config.toml
num_hidden_layers = 9
hidden_size = 192
num_attention_heads = 6
num_key_value_heads = 3
head_dim = 32
intermediate_size = 768
vocab_size = 8192
hidden_act = "tanh_gelu"
norm = "layernorm"
norm_place = "pre"
norm_eps = 1e-06
positions = "learned"
qk_norm = false
attn_scale = 0.177
bias = "all"
tie_word_embeddings = true
parallel_block = true
extras = ["capped logits"]
init = "normal"
init_std_qkv = 0.0362
init_std_o = 0.00854
init_std_up = 0.0362
init_std_down = 0.00427
optimizer = "adamw"
learning_rate = 0.00166
lr_mult_up = 1.08
beta1 = 0.9
beta2 = 0.99
lr_head = 0.0114
max_grad_norm = 0.5
warmup_steps = 228
schedule = "wsd"
decay_fraction = 1.0
decay_shape = "linear"
final_lr_fraction = 0.05
batch_tokens = 32768
max_seq_len = 256
doc_mask = true
train_tokens = 250100000
max_steps = 7633
dataset = "wikipedia_en"
MLP neurons of a small language model. Each row is named by its layer, matrix (up: input weights) and neuron, and shows model dimensions 16-143. Each number is 128 + 32 x the weight over its row's rms, rounded and kept within 0 to 255. Numbers have three digits each.
Before each neuron's rows, "fires in" lists the words (lower case) most often at its 100 highest values on Wikipedia text that the model never trained on.

fires in: "known", "early", "production", "on", "same"
L3.up131:077140085083198125142113118163099105109095109140103162094152095134112115105099134115159161139111072132106179124127096122096164168172126109121156079103119133190124121137144101137101107130124170141149144101084108097206123151128143181132128138161148175117081137129179173098087082121133130072172162162106113166124198117173161052146148087151090167143170074168112107160116147065067110123128

fires in: "there", "were", "age", "team", "date", "that"
L3.up404:124153158124099115184109134122125125206096130118102137153137178168118127123076117094108116160101170078153141128146105161120114185231102145163124095106154094171167090142147155189154114133080098151087134138134129179150097127181114113124134127052091146156138145148167124165174124078108148130136100088089071170176161202202109103121122122149113132109168056118155117122159171118146147089111

fires in: "all", "so", "most", "any"
L2.up195:099169074150121125158118154094159124109110137139184127092107074145143123117129126139138077204102103101127143125130116178077157154134169149083106123108190153199167087118118135173173115075054086158110054112140124177099134110156192182104148135084077131084129141146168113109137116112141119155156135176147125129146120141192167122205132107102145141067147067192085138090141125137125191082146

fires in: "on", "stamps", "off"
L2.up190:142135115136167129141059168122072113133117125156107096148164111148152107148115105106120192108084150126135164097100195119139179128152145116092108175118158074140133126174093161163163151106152132152120108143048109128125117099146118158160136162046104103086110136227153115105117122041119140099101122094147115148139153102167141123118147139108097129185164103169116129109107088033043135130159

fires in: "national", "member", "local", "federal", "artist", "president"
L3.up477:098131151175166158148136131115142113138069179102149167162141127118163203144133098084152154140086110109127162165132082079122133105159133141101109095086171139179177140132171127128139121129095094142111142132139161154116130105189162153126145131138138118132086115110134127144104093099160186077138079097227115147069131136163096121207038093130158094110126165135093121103132118148151162109159

fires in: "state", "school", "mother", "wife", "usa", "college"
L2.up305:093102136151217093103130110133079089115083127074204108148133206125161114136129179105153105167093082177150120150144128143136200105177122119132118116102162131175142187112184171124155105151113185136063140096124137149136146123099139168219142118172123099139103148104106116166142144080130121143100123090205127116079160137112152158163122071129169146170164143151110107117179117120108162131140

fires in: "of", "the", "new"
L2.up316:126174113085129111181142151106101120190104176141091128147165155139156099153083087079117094207097087167152132188127161173171119167138161094157116064166134103167149066052139169135126124140108162147129161100129137200113166102153144095163124142137113068178115124197186147131124129134109118095172086106182119137139172137155111121087075081154162145151134067109106077148132093114105101110117

fires in: "the", "an", "who", "so", "have"
L3.up635:080158037113136138193122183080093125161091102113115179127146121176143102115129090116104100169099075110132136124154132145119065111159155146164151074129155062106205137123138122114121088122126122157171108148166175162146120076146175123081122125092080124106107159136133184144094111122175141150152100123096090141144119156165178182146135080099136144103156111165094080064126092157176110080100

fires in: "first", "second", "third", "italian"
L2.up40:173183142077090129188107106103094133158069154063092171055220163159176143107125152134149164112074119148176129157116088095166113111132154104157117125163121076123131143176103126117208160154157110169178160135111160148122114131114171133105136124162100078061097116158173160115113124118102130174112094121109084128138138182175142110168121092149092135130136100127115158166155110148150162102123

fires in: "the", "from"
L2.up378:103129065100165097144137138084142125126101152134114112071150155147125126148120143134143157145128099158182148130142167153152136082113215094070111149058121175202116120122087131109134086180099145117169127176175162153186108149128116105144143102118126087154183138122185141166125151084154121106143093125061168108129125082117106153094088129084154126143165057170168053187125149168083078124118

fires in: "de", "a", "the", "derosa", "lazdins"
L2.up308:124175158126177117203073155079138089123131132146080147118157137158161135092132208161124192122138164164180125121144141130046123078139153125123136150137134132120201139175147188098144115173119095135143126190109135178183103102117173088097155111089169089123085169167129159013080120062117112108106143087114167126096096126160140148082100148078124169115108130141150116113108115077112133130103

fires in: "family", "university", "album", "party", "club", "town"
L2.up731:123106103131140147128140105162100112133112147083119078152121208154140156160112168103146147177105105173078131065108105124117122123132121146140141139126120160107137188151142197162162130206115123136136122134138086125131126108145152106172132144139126095088122132146106061132126126161143150189126114150118098063079186168136156107090057117166146124119194173115066149167123125126122198099142

fires in: "of", "in", "composer"
L2.up638:110132121055131149140054129101123080126093231160083080065132126130178113138103160054158146163102132142099144176147122180129125147116133104180096115144125209106160125149147150119171149177116101158124109154174088125166106143171153150130140100105141131133162139167141096111132158165141176100137101117078143113149163098161095147106043112104151106083151039068147097146183132141122213109116

fires in: "school", "college", "center", "team", "farmstead", "academy"
L3.up718:151113126139145153105116101128142088129134112117136047112136166164174085097169183045169126109116116126137171098107166103154133142125135126164154133118117136140133159130138192131221144127123109133141098127174190098130093166159129154166136116150147120091106131121112094125172158174139113127140139114122142142170209145157109144149154064170094106138141160162088087109167072143133177097124

fires in: "him", "himself", "was", "later"
L2.up472:089135101173141114105104157088165148151102106128222107084154144129119136116142123137079159172108074099143085090157136139108121139173180065107167124117135096102126173161116162130142122118128150166134162214119183205138142131117122149117151115121121153129047159156112116157111143101085187191177115177131089132126085115194149110087077109126144131089146109170089159153115087050143183090115

fires in: "place", "off", "since", "time", "up", "environmental"
L2.up463:143140141098178143128124162143136117092101144163089086153224128152130044171121125072113130184101100054100119160122140120172166174109161125153153142136129102091176149097106167089162166105108151133147079109043124119116104152111139147126115148114122138164175151124133118124126143139130155210093179155105053091151064158096075133098132155118143170110172151114163045163087083113068119138060

fires in: "number", "first", "telugu", "one", "second"
L2.up442:158106139163122098147187126095111116110118115119097071171137157132136120170129160159098134158093134179090143162069047141173118144115166137059092121085116090132147141129064153136135144161101109134146153141119154105109162138141139172100143112026156147129136174178126054144131155091089163138134118130135077110166088144189172091104156130141124081174164167173125136130145127127163066123194

fires in: "out", "south", "west", "north"
L3.up528:137124148068136164119155172152091128140140100164091057142117197152110092093120130088147106176083101100164173169110151132090139199097170087152148158122093168108127098163114107136122096106135166159137057091077152079178120165189132153115126162142094137131114165160140144176007134148080116159121115119150097143095126103112133141127183114083218150166167158160106124130148146172166136103178

fires in: "north", "south", "length", "high", "east", "white"
L2.up450:167128112141103158119149096114094148159110167101085067144120167123106131170116123065112101143114108062127151112143101098100120137124158098112109113120139120069123106096086137189142192128153177148168142084112096127212092108163120160161141114109121143137130143143138139172144161153125207095168046151166062129174113138157149159099077142136111170148156120113118158118113118130064087125138

fires in: "life", "date", "born", "years", "age"
L2.up52:118165110110201157210066158128108128193106115102098094110180164130154119119143150092116109181089137094109166091094123154120129162193175134151133167088103080150112108139112144129153118088109122150099120082089176160177136174142157126123149140089109112098141157191118125115060176131081129177138100139167121174099107149214142134150089128171128123175142065147140110150146086106114161060102

fires in: "national", "state", "federal", "league", "international", "team"
L2.up329:135129118106126188145148106137126117166072195071141188108170176127158121073098144096183179125073087105151113110158051126157119152187134122160132103107145085170179161145146220122170160141157115137128139148114157111079136102143154140153144126180113091091072121159128114116147138170167151174129081113121059137133177143145142123198083119150111124093167129075100089151090102155116194087147